Weights of a small transformer language model.
Size: 11 layers, width 448, 4 heads of 64 (2 for keys and values), vocabulary 8192, 29.1M parameters.
Architecture: LayerNorm before each block, rotary positions, no biases in attention or MLP, untied embeddings, normalized queries and keys.
MLP neurons of a small language model. Each row is named by its layer, matrix (gate and up: input weights) and neuron, and shows model dimensions 0-63. Each number is 128 + 24 x the weight over its row's rms, rounded and kept within 0 to 255. A neuron's up and down rows have the sign that makes its largest values positive.
A block is one neuron, or neurons of one layer that tend to fire together. Before each block is what it responds to, as a language model described it from the Wikipedia text at the highest values.

Function words before organization names. Mostly "the" after of/for/by, and possessive 's, where a named institution or title follows, e.g. Institute for the Deaf, Order of the, BBC Radio 2's.
L3.gate98 [111 142  77 119 137  75 131 107 158 119 125 125 163 102 179 118 125 110 113 163 143 120 139 130 138 146 153 126 113 114 121 108 119 137 102 141  81 130 144 168 124 105 159 131 127 130 119 147 135 118 131 111 123 121 130 116 134 114 113  95  99 131 148 148]
L3.up98 [100 120 161 118 116 124 104 136 160 115 134 132 108 103 162 118 132 135 118 136 167 125 126 144 131 124 126 154 123 142 149 103  75 130 113 130 117 112 145 101 153 137 157 140 145  86 164 109 143 153  65 132 134  97  93 130 131  99 112 102 147 165 130 142]
L3.gate139 [ 90 109 140  86 113 123 158 128 142 102 101  78 213 138 112 132 120 118 182 134 131 153 140 129 110 102 124 138 135 149 159 132 148 125  93  56 135 154 109 156 157  98 104 135 122 148 128 121 107 139 117 176 146 137 153 125 200  64 158 153  95 166 140 128]
L3.up139 [115 157 128 103 121 133 100 127 140 148 139 132  98 137  87 149 133 135 113 143 127 110 129 134 127 120 139 154  90  85 173 162 157 116 172 116 122 122 163 126  97 137 157 149 138 184 151 140  94 105 168 145 108 140 111 125 152 151  93 163 115 127 150  98]
L3.gate323 [134 105 169 126 153 108 116 139 133 119 150  94 143 187  85 142 126 136 152 154 100 116 105 173 168  97 163 150 123 104 159 136 112 137 110 148 146 127 121 108 141 119 128 129 149  81 117 153 105 134 164 119  84 151 118 161  95 159 149 145 113 165 148 129]
L3.up323 [124  86 102 100 149 129 149 121 118 124 153 138 159 115 107 147 188 117 110  84 165  99 106 152  72 107 144 110 147 127 135  97 159  96 123 162 147 125 136 132 165 174 144 142 120 111  87 143 165 131 150 136 144 112 114 167 117 153 126 125 124 157 150 136]
L3.gate362 [117 147 152 120 172 124  58 159 136 117 133  95  87 132 107 133 144 144 127 126  89 161 127 156 129 180 127 166 105 143 128 140 121  97 124 155 118 125 115 107 122  84 160 136 128 137 163  83 139 155 139 111 117  96 163 112 123 114 145 158 114 135 119 119]
L3.up362 [152 115 149 126 147 122 163 121 146 164 174 138 138 159 115 113 131 135 130 123  96 104 153 121 107 156 194 133 140 110 112 150 133 179 154 108 121 143 147 145 120 108 140  98 123 117  66 135 171 184  90 155 159 128 151 158 129 113 152 178 133  83 112 105]
L3.gate598 [101 127 149  97 101 151 154 100 146 148  88 151  99 143 111 127 121 126 164 163 100 111 143 157 124 122 152 144 115 130  97 191 143 123 152 130  87 148 154 100 141 122 153  72 143 135  95 134  85  75 117 117 158 103 110 107 166 131 145 102 121 154 110  98]
L3.up598 [148 161 112 143 127 160 155 153 140 150 137 142 154 110 139 119 101 142 108 112 162 121 125 132 127 126 142 133 149 134 113 105 134 140 122 103 148 170 139 142 155 119 117 117 109 123 129 140 141 104 122 145 101 121 127 172 103 138 116 115 111 142  98 115]
L3.gate609 [136 124 159 129 136 129 150 146 122  98 124 112 143  79 119 160 120 125 161 124 139 136 127 114 138 144 125 125 134 106 107 126 139 134 113 118 110 171 128 150 120 136 127 162 121 109 148 129 126 128  98 152 104 138 126 155 124 118 104 134 121 132 135 132]
L3.up609 [150 117 142 154 159 161 130 135 139 139 177 130 103 132 141 115 103  98  99 121 109 156 113 113 147  73 106 106 162 178 131 105  92 130 104 113 134 134 165 177 129  95 120 133 120 164 124 127 130 103 159 153 159 116 136 155 139 100 140 121  91 103 133 115]
L3.gate629 [113 119 136 109 169 101 167 113 128  99 124 106 142 102 118 130 111 137 167 142 149 124 114 132 109 118 123 127 109  99 139 111 116 115 123 119 155 140 170 147 141 136  83 121 155 138 142 128 128 196 109  83 131 124 101 135 130 122 115 146 138 141  97 127]
L3.up629 [123 114 156 133 147 103 136 158 152 107 132 101 159 173 124 178 109 127 143  94 106  92  83 131  90 127 146 154 107 128 124 106 131 111 105 124 166 142 139  94 141 132 138 142 116 118 126 108 183 138 138 126 155 132 111 155 133 112 165  84 133 193 131 115]
L3.gate1001 [137 111 138 106 100 141 117 117 136 135 140 114 143 102  77 126 141 136 109 131 136 139 108  97 112 133 121 126 175 116 136 145 159 124  85 127 129 147 146 117 125 130 124 128 140  80 117  91  74 125 154 139 146 100 188  87 148 109 145 136  98 138 114  77]
L3.up1001 [138  95 117 140 139  83  95 154 113 126 114 102 111 150 154 140 147 131 105 131 161 132 177 135 130 131 102 127 124 116 151  85 133 110 138 120 112  81 175 142 157 140 117 126 113 108 124 156 133 184 144 106 119 113 156 149  37 150 124 101 125 130 132 121]

After-name continuation. Token right after a person's or organization's name, such as a reporting verb (said, noted, wrote), possessive 's, a comma, or Institute/Prize.
L6.gate497 [144 141 160 137 116 122 103 104 141 126 111 141 148 129 150 182 144 149 165 108 166 135 137 131 116 151 144  80 128  66 151 107 121  96 163 142 176 158 122  99 128 150 148 140 148 119 156 129  71 130 149 151 118  97 138 112 109 127 113  90 154 110 160 129]
L6.up497 [112 131 158 105 153 171 117 128 122  89 121 113  91 141  98 130 103 126 138 129 124 150  82 126 176 137 144 142 120 139 168 106 106 117 173 118  55 102  96 133 160 118 132 112 122 118 125 103  91  90 112 122 109 123 129 137 140 135 114 108 140 145 137  93]

Date range separators. Dashes between years and words that come right before a date, such as the dash in (1924–2001), 2013–present, and "on"/"On" before "23 May 2005".
L5.gate17 [125 116 100 110 166 137 167 133 146 149 129 102 157 124 113 102 105 114 117 160 160 137 110 132 152 166 142  89 178 144 110 128 145 135 157 106 119 149 131 174 101 163 109 168 122 178 119 168 170 100 134 124 125 133 133 144 136 138 116 104 112 115 131 141]
L5.up17 [127 121  81 124 125 134 135 139 137 166 119  85 145 130 133 137 120 145  97  93 151 130 150 161 109 126 126  97 114 167 119 103 118  99 142  90 159 136 141 154 165 104 133  88 178 131 142 178 129  99 207  86 107 110 107 128 127 156 104  99 140 115  93 107]
L5.gate490 [124 121 109 110 108 119 101 131 101 170 127 159 100 138 115 133 106 106 108 118 122 117 143  97  97 125 112  82 104 100 136 166 170 119 148 140  99 145 106 152 143 120 133 145  80 147 107 128 152 108 128  97 120 153  89 121 127 130 165 152 115  79 118 109]
L5.up490 [128 115 158 153 134 119 132 161 109  92  98 151 125 149 105  98 166 131 134 107 112 161 129  96 155 137 135 161 103 108 108 129 129 121 125 126 125 134 106 190 106 121 157  89 121  98 111 125 159 117 171 119 125 165 133 127 142 150 129 109 113 106  88 148]
L5.gate503 [131 144 112 159 106 144 129 175 143 163 139 145 125 120 103 140 132 123 134  94 104 137 121 111 145  94 129 118 127 142 163 111 169 136 112 126  99 203 159 151 166 114  88 100 112 180 101 137 140  82 120 129  84 129 132 143 117 101 123 142 127 114 135 103]
L5.up503 [137 172 107 148 150 146 154 125 105 119 115 134 125  88 101 176 144 132 192 155 119 104  91  87 108 106  91 131 111 119 172  81 146 137 117 125 114  85 143 120 155 106 129 146 111  95 146  97 123 169 123 111 156 136 106 158 128 124 171 154 110 141  87  71]
L5.gate676 [120 135 162 125 118 111 134 121 136 136 163 144 147 106 129 144 129 131 143 110 125  83 129 115 123 111 164  99 116 115 173 160 115 165 104 174 134 164 100 156 140  93 173 115 133 112 168  83 127 145 143 137 118 173 157 110 127 136 187 117 139 130  87 137]
L5.up676 [116 144 173 151 108 128 171 131 138 203  99 145 114 108  86 132 140 117 127 157 110 123 122 113 144 147  92 116 122 123 143 139 124 106 115 122 140 177 130 152 111  96 155 122 121 146 165 106 117 138 126 171  83 131 123 138 131 140 156  98 159 128 116 144]
L5.gate987 [120 140  78 103 130 157 113 108 145  80 162 100 107  92 107 118 139 158 137 119 103 153 129 104  99 134 126 148 140 154  90 116 123 100 128 135 103 127  87 159  95 122 155 122  81 124 131  65 134 130 129  91 105 128 139 101 133 143 112 133 160 103 115 127]
L5.up987 [105 110  99 119 113 166 155 130 176 134 139 150 176 124  96 150 125 113 153 140 123 137 142 154  98 138 172 165 138 113 113 136 129 138 133 114 111 134 127 125 147 146 120 138 105 140 160  93 137 130 136  80 127 103 109 119 101 196 102 125  93 106  98 140]
L5.gate1055 [155 129 154 159 151 104 100 123 152  99 104 126 121 114 190 164 123 121 143 119 155  97 139 144 150 106 110 109 131 127 137 152 152 153 123 124 115 136 109 147 116 137 127  93 147 107 116 156 140 121 137 110 129 137 131 133 104 136 139 104 161 140 140 100]
L5.up1055 [101 142 186 150 156 123 129 144 164 103 127  99 124 136 130 148 116 173 119 124 162 120  98 174 128 166 105 155 145 153 120 116 133 102  97 176 110 173 113 131 142 125  96 105 122 201 130 143 121 146 102 123 121 143 148 146 149 143 106 123  94 114 110  96]
L5.gate1126 [145  84 125 175 134 144 128 102 138 142 119 164 120 127 114  73 113 122 167 120 132  87  99 133 139 129 150 113  87 120 116 135 171 131 140 112 122  91 159 174 131 153  63 109 131 181 181 106 103 139 126 118 118 102 141 106 101 138 145 146 118 123 105 101]
L5.up1126 [139 109 130 215 151 150 148 135 139 156 150 112 145 139 145 118 133 106  93 142 154 135 104 144 115 150 131 131 119 120 122 140 114 119 151 125 143 139 126 104 143 147 143 134 109 139  80 123 173 159 126 163 152 124 138 153 143 156  91 121 113 172 169 157]
L5.gate1174 [132 191 152  92 155 121 142 113 107  78 156 128 116 133 117 146 115 138 120 153 113 127 155 111 122 149 141  99 111 152 171 118 134 110 136 168 131 169 138 130 118 143 130 144 160 177 109 143 152 122  91 126 131 142 117 141 147 146 124 138 139  79  98 123]
L5.up1174 [108 147 133 147 129 106 137  79 134 109 137 164 119 148 160 126 107 158 155 127  95 118  95 103 135 104 164 111 139 166 144 112 139 150  78 176 174 139 128 148 139 105 120 103 137 146 137 108 134  74 165 135 142 133 160 125 118 103 116  80 117  97 118  98]

Closing parenthesis after dates. Closing parentheses ending a bracketed aside, mostly life dates in biography openings like (1913 – 1997), plus decimal points in table numbers like 41.67%.
L6.gate240 [130 168 138 128 125 149 124 126 123  79 163 163 154 115 133 103 106 165 106 132  90 114 166 120 110 135 147 150  93 138 126 130  90 123 146 143  89  92 120 153 147 114 128 129  81 135 132 115 154 108 117 127  72  96 212 114 179  71 149 157 135 130 163 107]
L6.up240 [120 152  80 171  99 127  83 105 108 130 143 111 147 124 113 138 163  98 118  88 144 148 170 165 122 149 145  94 130 168 101  99 145 121 131 108 155 121 155 101 123 115 149 119 144 122 182 110 168 135 123 139 104 112  71 120 173  83 102 137 140 130 136 105]

Complement-introducing tokens. Prepositions, reporting verbs and word endings that open an upcoming object, topic or quotation, e.g. specializing in, called, holding that.
L3.gate284 [110 137 119 115 179 139 130  90 168 142  99 114 122 138 111 143 157 128  93 160 157 124  84 120 129  97 137 120 134  84 111 108 153  99 153 154 101 144 163 137 126 136 115 133 162 126 138 168 147 106 129 164 106 142 158 120 165 103 122 159 153 141 126 157]
L3.up284 [185  90 117 109 107 154 121 118 167 137 142  91 130 110  98 105 141 159 112 154 134 119  90 157 100 119  90  86 146 150 101 122 111 132 122 142 117 111 171 140 182 128  94 150 135 129 124 109 111 141 157 163 140 114 150 160 133 114 136 133 141  85  96 123]
L3.gate311 [105 135 141 139 122 126 114 129  72 131 124  92 113 168 141 121 121 127  93 155 132  57 106 125 110 128 109 109 161 130 123 141 120  90  89 130  83 119 131 125 138 133 142 133 134 157 122 151 173 151 148 165 118 111 129 142 168 146 137 144 147 137 120  97]
L3.up311 [111 156 133 156 123 149 102 162 115 126  60 103  80 152 181 110 113 149 125 166 123 127 109 154 129 117 126 102 143 108 125 124 121 120  87 146 124 164  84  73  98 140 138  77 150 130 106 144  87 133 128 110 145 130 166 109 140 120 136  95 103 123 116  99]
L3.gate326 [116 133 118 125 128 122 105 118 122 107 119 117 126 143 116 135 131 106  78 160 165 115  82 147 151 129  94 153 127 105 125  95 149 108 178 115  90 121 170  99 163 156 175 114 144 154 146 160 110 155 140 106 135 124 154 112 134 168 108 143 179  77 138 106]
L3.up326 [ 90 163  97 116 124 115 158 130 141 134 138  95 100 108 138 129 111 167 139 157 134  92 125 115 142 117  83 137 169 130  99 159 161 153 156 153 104 162 133  94  95 127 180  92 183 145 114 146 133 127 140 129 114 131  76 100 147 146  83 135 144 139 155 146]
L3.gate417 [119 134 157  88 137 135 143 159 133 153 151  90 109 129 144 125 125 128 143 137 115  87 156 125 134 120 131 145 159 127 116 113 118 102 182 103  89 171  92 111 184 142 158 146 181 138  58 138 100 137 111 139  96 131 154 196 156 156 135 128 118 129 112 108]
L3.up417 [150 138 129 121  77 105 131 154 149 166 113 116  70 167 150 139  82 166 137 106 128 130  56 119 119 121 156 140 153 104 119 101 146 129 130 150 156 160 112 123 145 151 143 120 140 137  93  80 104 151 112 116 123 128 152  88 134 110 164 140 129  75 140 107]
L3.gate734 [135 167 108  94 128 110 143  98  95  97 148 128 117 152 132 146 108 121 129 171 133 123 139 104 157  90 151 125 133 118 156 111 139 139 127 133 110 140 152 119 149 123 140 127 137  78 103 102 132 159 105 117  96 115 163  97 149 169 137 167 137 155 150 105]
L3.up734 [112 113 119  87 146 122 139 143 114 115 130 121 111 146 124 176 111 112 119 169 131  75 143 149 127 146 156 110 106 144 122 136 121 164 128 101 149 138 129 109 146 164 152 110 165 136 116 150 117 157 109 166 127 143  89 137 180 126 155  89 144 124 161  80]
L3.gate1035 [135 110 106 138 142 183 111 105 119 112  85  87 148 155 185 109  94 140 134  92 109 118  86 150 164 181 158 128 153 118 149 166 169 123 105 152 107 113 132  95 141 149 146 100 163 149 160 108 182 131 154 125 142 151 155 146 158 130 102  86 131 122 157 175]
L3.up1035 [161 102 148 153 145 155 112 107 135 109 131 146  97 157 142 137 100 126 103 115 151  90 130 152 147 150  98 148  95 133 117 155 165 141 107 122  52 158 116 119 132 135 136 138 173 127 173 145 148 145 163 127 184 183 158 171 175 126 120 118 154 127 126 110]
L3.gate1117 [142 137 110 216 149 122 142 129 137 126 119 108 137 136  75 104 150 110 162 148 173  82 110 196 131 135 133 163  76 134 110  98 130 154 116 170 126 145 102 169 154 174 118 137 138 116 130 176 145 108 115 187 109 146 110 101  85 109 170 131 125 166 155 150]
L3.up1117 [143 148  78 103 145 120  80 165 143 123  94 107  87 168 186  99 146 133 137 145 156 119  89 100 111 113 108 142 133 137  87 111  93 110 135 118  95 136 171 129 114 134 101 134  83 116 171 135 171 111 153 165 105 117 125 127 150 183 119 151 135 138 134 139]
L3.gate1191 [102 155 161 118  94 113 100 183  66 125  64 139  95 125 120 139 111 115 105 117 124 131 180  58 188 151 197 105 146 121 151 118 129 119 127  91 118 141 129  95 152 135 163 104 137 101 155 127 129 130 138 125 146 139  95 181 138 130 119 119 105 101 146 130]
L3.up1191 [169 136 100 111 108 113 125 186  71 130 124 116 105 174 113 116 127  96  90 111 172 115 105 130 128 149 160 148 119 101 107 165 105 139 119 117 106  66 134 119 125 132 180  93 164 123 141 170 116 145 100 135 133 137 148 152  91 120 109 143 119 117 111  87]

Quote-introducing punctuation. Opening quote marks, colons, "that" or line breaks right after speech verbs (said, wrote, stated) in reviews, e.g. said: "; also table cell separators.
L5.gate257 [109 162 140  91 118 113 134  93  90 108 141 112 141  98 137 123 134  84 168 102 145 112 139 106  98 131 141 149 143 100 146 166  87 100 116 132 157 166 119 155 137 131 149  94 101  89 147 112 100 141 112 135 167 121 154 130 122 140 156 100 141 112 115 143]
L5.up257 [121 126 139 128 122  97 117 140 144  93 150 151 142 128 124 133 125 132 167 165 125 139 144 102 166 115 125 148 144 119  92 153 122 129 155 109 125 108 162 124 175 149 131 113 166 128 149 136 117 112  84 122 111 124 139 111 145  99 127 130 168 107 115 123]
L5.gate274 [127 157 109 132 116 157 127 178 119 128  83 133  72 161  87  79 123 118 143 149 137 157 102 144 100 138 117 139 118  99 164  87 125 146 119 149 119 150 109 126 152 135 142 131 118 141 131 142 108 197 101 146 113  94 101 121 135 134 123 160  96 101 113 132]
L5.up274 [109 164 125  85 137 115 122 150  63 138 136  94 107 132 103 113 120  95 127  94 124  99  89 134 156 172 154 118 158  88 153  96  99 129 123 122 184 124 102 109 102 120 151 106 175 130 144 122 151 149 121 128 142 128 126 114 112 145 109 127 133 124 129 116]
L5.gate491 [104 125 107 168 168 144 145 154 124  90 105 120 136 105 147 113 136 145 138  85 132 140 131 156 184 136 142 133 132  98 124 105 142 114 102 143  94  97 126 119 145 155 189 144 133 114 117 131 131 108 106 125 113 125 147 146  71  95 160 140 116 145 164 126]
L5.up491 [157  98 168 189  99 146 153 154 154 133 154 116 130 121 110 156 129 119  85 108  69 160 114 102 182 138 109 117 131 147 131 108 141 102 122 140 117 117 107 115 135 155 194 129 143 103 119 146  88 144 147 119 141 156 152 105 113  98 113 188 120 108 124 113]
L5.gate545 [163 204 147 157 127 158 147 112 126 144 148  96 126 130 140  75 163 144  88 144 159 112 119 159 165  83  99 148 150 147 152 137 145 103 123 146 101 112  88 144 101 149 115 109 104 142 134 148  98 166 157 143 135 160 136 131 118 150 128  93 137 142 149 115]
L5.up545 [ 94 121 152 120 100 152  88  95 125 109 141 116  92 142  68 155 130 115 131 122 150 119 136 128 125 150 117 154 108 124 153 123 110 115 100  82 149  96 130 125 110 169 132 123 135 151 131 143 185 149 157 114 153 114 132 168 108 103  89 180 160 167 125 149]
L5.gate646 [120 117 138 148  98 155 139 123 127 118 123 101  96 124 142 127 164 128 150 105 175  89 108 158 113 150 157 116  99 107 123 152 100 154  98  97 141 131 120 106 128 106 133 115 180 141  86  95 131 127 153 134 143 107 136 187 175 133 123 137 126 124 132 104]
L5.up646 [ 92 127 135 125 128 128  97 141 119 130 124  98 137 102 137 154 137 102 141 150 169  90 136  96 147 125 172 154 113 129 183 122 113 140 124 131 137 109 136 153 139  86 144 130 134 100 132  86 112 159 144 162 151 146 171 151 116 134  82 129 154 133 129 128]
L5.gate768 [164 141 140 152 142 110 139 139 146 152 171 129 119 133 148 175 120 130  86 126 128 130  95 135 140 135 133 109 150  62 161 129 166 130 148 152 111 116 141 111 130 106 134 154 113 113 147 156 112 122 127 115 134 126 159 118 133 137 110 181 125 143 155 151]
L5.up768 [ 92 129 141 162  90 139  95 167 112 118  98 152 132 138 139 126 174 117 150 118 144 106  81  75 151  98 127 137 107 134 136 120 140  95  75 125 123  92  97 109 119  96 128 126 107 141 132 133 119 133 123 156 140 121 135 159 147 109  91 110 170 117  86  75]
L5.gate858 [ 89 154 156 126  98 113 145 110 134 133 139  93 109 164 144  87 108 141 171 146 122 123 123 164 133 130 133 175 151 147 128 152 153 148 147 137 130 134 126 139 106 114 154 151 136  87 125 155 164 130 120 119 119 140 114 140 110 138 126 136 146 130 136 130]
L5.up858 [106 128 146  76 140 139 127 107 144  99 133 132 145 108 107 135  84 129 152 116 146  94 158 200 150 152 100 148 187 134 141 184 111 104 133 109 136 140 151 167 143  99 142 126 152 102 125 152 120 126 116 102 107 108 130 140  86 131 156 121 178 150 131 132]
L5.gate916 [129 145 175 158 136 161 167 126  81  95 114 162 142 148 115  91 117 109 116 115 112  78 106  95  78 184 137 109 164 123 127 104 134 137 123 117  86 135 129 148 128 138 146 128  76 153  99 177 123 118 120 190 166 118 139 117 122 183 136 118 110 103  61 147]
L5.up916 [172 136 133 114 102 109 155 143 149 142  87 101 114 105  76 100 152 127 108 167 109  89 150 126 146  75 135 123  93 122 150 148  84 169  91 131 121 188 148  99 155 106  93 146 127 128 140 155 139 124 115  89 113 114  70 166  96 135 147 135 103 113 154 116]

Biography date-parenthesis close. Closing parenthesis ending the birth–death dates in a Wikipedia biography's first sentence, e.g. "(born 8 June 1967)", "(1926 – 2008)", just before "was"/"is"; weaker on the date dash and some word endings.
L3.gate322 [134  81  96 102 145  97 122 160 127 137 125 102 135 151 120 124 163 133 150  99 151 112 111 130 129 105 116 111  73 143 108 110 121 150 172 121 134 142 110 127 123 110 157 102  94  94 148 116  99 133 140  97  71 154 130  92 110 159 135 141 153 100 122 176]
L3.up322 [115 126 161 118 186  86 122 158 129 116 106 116 111 139 129 146 114 168 136 113 124 123 145 120 106 113 124 128 143 157 102 137 138 133  64 121 100 164 105 126 156 190 143  88 128 110 109 103 160 158 128 136  84 138 109 112 139 120 128 113 160 164 154 166]
L3.gate432 [102 147 166 160 116 134 155 142 168 123 153 154 147 145 114 136 151 129  82 109 143 121  72  86 145 157 194 132 105 146 138 131 120 126 102 130 118 141 125 123 132 152 132  93 167 112 126 133 142  98 105 103 129 115 153 152 143 130 122 118 151 107 135 135]
L3.up432 [159 129 165 127 111 128 133 136 151 143 164 125 151 108 141 152 164 129 103 134 137 167 133 119  98 149 132 119 167 133 105 162 100 131 116 112 152 175 142 112 132 130 148 115 138  89 115  97 138  88 122 143 123 148  94 161 106 135 170 165 121 134 129 153]
L3.gate448 [103 107 148 101 164 147 100 112 171 117 108 132 121 124 148 137 100 107 148 116 163 130 109 137 109  98 116  86 157 136 173 136 135 126 167 124 143 142 134 145  99 140 191 124 113 126 110 124 111 125 135 127 111 142 111 106  95  96 142  95 107  98 134 138]
L3.up448 [152 149 123 118 153 111 116 118 164 133  89  99 115 126 118 147 134 119 105 111 156 133 145 124 136  83 136 168 118 119 118 105 140 149 116 125 122  86 123 157 132 128 133  79 110 129 136 176 106 136 117  87 179  96 123 138 116 117 150 125 192 101  96 108]
L3.gate684 [138 133 120 123 105 156 115 108  89 122 130  95 125  88 118  97 148 129 155 109 110 122 120 151 148 133 155  63 151 178 124 104 146 153 115  72 121 144 171 148 143 103 141 127 156 119 101  98 135 122 145 136 105 109 185  95 149 139  99 149  97 118 106 122]
L3.up684 [128 148 146  79 145 101 167  76 132 126 133 137 131 124 111 123 138 129  98  97 170 130 139 148 104 148 138 131 136 143 110  90 136 102 125  99  94 123 139 134 135 119  95 135 111 176 110 105 176 179 150 110 117 108 144 143 165 180 117 129 139  91 130 116]
L3.gate852 [143  99 153  80 154 107 163 171  69 140 132 131 126 173 148 133 118 142 137  99 124  98  98 100 108 113 157 123 160 132 101 108 124 128 127  93 127 144 132 168 174 108 155  62 126 131 133 112 108 111 147 138 120 146 105 124 117 144 101  83 129 100 117 133]
L3.up852 [129 128 107 115  97 145 127 167 118 115 130 127 122 155 122 145 112 150 150  95 138 144 138 183 137  93 129 145 156 156 117  91 124 134 111  95 105 169 158 140 155 133 131 138  76 143  79 140  85 100  94 131 115 160 128 143 127 133  98 111  92 141 110 114]
L3.gate982 [122 109 114 198 161 127 117  90 132 143 117 125 165 107  97 111  96 149 114 149 134 151 106 110 150 139 118 103 109 117 152 112 102 101 105 137  97 147 124 126 121 143 125 141 126 147 150 142 116 102 143  98 149 157 132 118 126 121 138 137 135 116  86 138]
L3.up982 [166 128 135 150 122 120 102  82 182 129 166 105 137 115 137 131 109 117 135 176 124 168 126  82 143 152 117 114 104 159 117 108 134 168 131 143 123 135 136 137 114 119 132 163 122 176 104 122 166 124 123 135 144 101 117 127 126 114 143 185 154 104 128 136]
L3.gate1069 [163 105 152 129 119 123 158 145 114 118 151 107 134 124  93 196 121 139  80 142 134 106  95 134  86  92 155 135 141 122 124 114 162 150 109 106 110 120 147 127 137  97 127 131  85 127 162 141 134 140  98 136 108 115 129 148 129 113 135  89 151  67 143 154]
L3.up1069 [104  83  99 164 139 111 101 125 136 120 127 114 134 115 147 151 168 123 131 166 118 129 165 110 127 122 132  98 140 122 162 147 182 135 138 135 119 171 129 112  99 137 141 113 154 147 136 110 144  90 158 168 136  83 152 119 122 157 151 141 139  93  82 117]
L3.gate1077 [111 174  94 134 130  87 161 120  98 138 149 142  79  98 126 112 115 108 158 103 125 143 106 127 130 120 163 136 109 116 118  99 122 143 109 107 117 129 145 147 148 107 139 148 133 123 145 156 112 157 112 117 107 118 121 122 151 143 182 101 116 150 133 128]
L3.up1077 [144 141 131 144 100 110 176 117 103 152 120 131  87 110 103 141 152 139  99  69 133 123 125 139  85 131 127 106 136 124 115 119 121 143 105 144 132 121 190 149 144 108 121 128 149 127 135 134 132 172 123 103 121  94 138 143 149 152 140  63 105 113 141 152]

Definite article the. The word the (occasionally The) starting a noun phrase, usually right after prepositions like in, at, on, as in "at the University", "in the summer".
L5.gate45 [139 135 153 130 121 129 112  94 134 132 150 140 191  92 153 124 103 119 129 138 109 110 109 161 106 135  97 104 105 130 149  96 153 166 116 133 127 104 113 116 145 107 117 173 137 146 102 160 170 129 112  86 128  97 100 113  77 146 132 133 146 153  93 104]
L5.up45 [123 123 144  93 116 134 129 132 155  96 110 113 170 143 160  94 117 114 119 136 104 134 129 114 108 141 126 108 133 124 119  98 119 144  81 179 118 131 163 157 119  95  88  69 108 118 147  95 112 109 106 100 138 133  68 140 110  99 136 134 138 115 106  85]
L5.gate106 [110 129 116 139 121  56 140  93 122 123 130  87 185 163 111 117 111 144 116 143 193 177 141 150 145 153 131 131 150 101 153 151 134 105 132 113 179 100 137  96 116 117 126  78 103 107 130 123 128 159 163 124 133 110 149 125 142 134 119 118 118 150 110 105]
L5.up106 [160 127 143 153 133 154 124 124 133 131 112 144 165 111  99 143 143 113 172 143 169 104 120  90  66 111 133 160 106  96 126 138 155 140 115  94 118 130 164 117 124 124 140 154 125 113 104 155 154 112 159 142 149 131 137 110 128 153 161 136 113 134 114 106]
L5.gate163 [ 92 148 120  51 119 111 157 124 108 116 156 151 149 128 130 168 142  42  71 116 114 130 111  91 136 109 129 106 123 134 126 109 159 147 126 152 118 148 114 136 128 123 116 126 138 102 153 165 137 153 118 134 155 128 105 157 140 157 127 142 130 160 124 133]
L5.up163 [131  98 121  95 118 107 133 147 126 132 127  93 121 124 108 152 148 146 115 163 129 133 193 112 110 102 141 117 129 112 110 122 149 125 120 125 177 123 124 123 129 136 167 126 153 148 124 103 159 131 117 153 110 148  96 147 118 112 144 141 141 133 140 101]
L5.gate394 [145 143 134 142 166 119  88 102 121 130 132  97 142 163 117 111 165 122 109 111 152 156  94 159 100 176 116 137 167 124 134 121 139 162  94 147  87 133 104 128 113 113 159 155 156 135 114 155 120 120 118 138 149 101 137 123 115 141 148 121 129 151 135 136]
L5.up394 [133 142 152 156 126 145 123 114  94 140 128 115 186 129 153 121 154  57 131  92 108 142 152 163 132 149 118 121 123 118 137 125 131 136 109 131 126 108 124 117 154 131 146  68 135 135 116 118  91 176 167 150 100  84 145 139 141 144 112 158 156 140 165 144]
L5.gate429 [142 166 127 138 139 113 110  99 164 130 147  98 153 159 155 136 155  99 111 125 145 113 136 123 138 170 145 162 160 137 125 158 148 137 124 131 127  96  97 109  95 159 142 143 116 109  87 128 108 177 192 111 159 101 113 119 182 126 104 140 155 143 135 150]
L5.up429 [124 130 109 160  92 126 125  90 113  83 148 114 119 132 133 106 116 113 180 140 132 110  99 131 123 150 177 154 122 100  98 150  92 139 116 127 113 121 119 107 135 122 126 130 142  88 127 121 114 101 136 120 118  90 120 125  96 151 111 172 136 119  90 105]
L5.gate497 [162 149 123 104 150  76 111 135 112 112 117 138 152 142 129 108 128 111 140  93 146 166 155 111 130 124 117 140  82 101  98 134 118 165 135 146 104 106 154 106 125  65 105 149 119 142 115 140  97 147 128  99 148 171 132 125  76 138 134 138 130 132 167 106]
L5.up497 [129 145 122 137 128 122  98  99 111 120 144  99 161 123 147 124  85 147 138 142 145 131 127 135 130 130  85 158  86  82 108  87 159 118 132 101 131 137 162 148 149 148 118 106  99 130 132 166 119 155 167 173 127 178 128 141 103 107 155 116 141 133 115 115]
L5.gate730 [144 124 142 152 147  83 113  87 110 107  93 147 154 179  94 133 163 104 142 143 134 136 124 150 139 183 126 162 152 143 139 133 167 115 115 120  76 104 116 123  84 150 148 142 121 123 130  87  99 115 112 142 122 156 150 136 140 110 158 119 137 126 127 109]
L5.up730 [151 135  70 161 154  94 176 102 119 194 148 111 161 109  89 150 118 122 138 130 100 154  95 138 146 108 113 138 134  67 140 126 168 157 178 112 108 170 146 136 124 106 121 144 155 145 103 120 116 130 116 110 122 133  93 101 131 127 129 137 133 140  97 145]
L5.gate810 [110 140 155 114 127 174 136 140 129 102 106 107 129 157  99 145 116 142 114 167 147  93 140 122 131  95 120 167 101 130 205 104 151 149  88 124 127 135 123  97 107 121 109 121 151 114 130 140 149 159 142 139 113  91 114 138  93 153 129 187 103 123 121 106]
L5.up810 [141 125 165 143 165 119 141 114  99  69 153 127 105 119 112 152 107 152 163 119 136 127 134 128 106 103  81 140 143  79 169 170 152 135 181 124 157 185 115 130 113 144 189 138 169 137  80 146 125 115 127 148  83 109 120 132 143 133 192 131 134 130 102 129]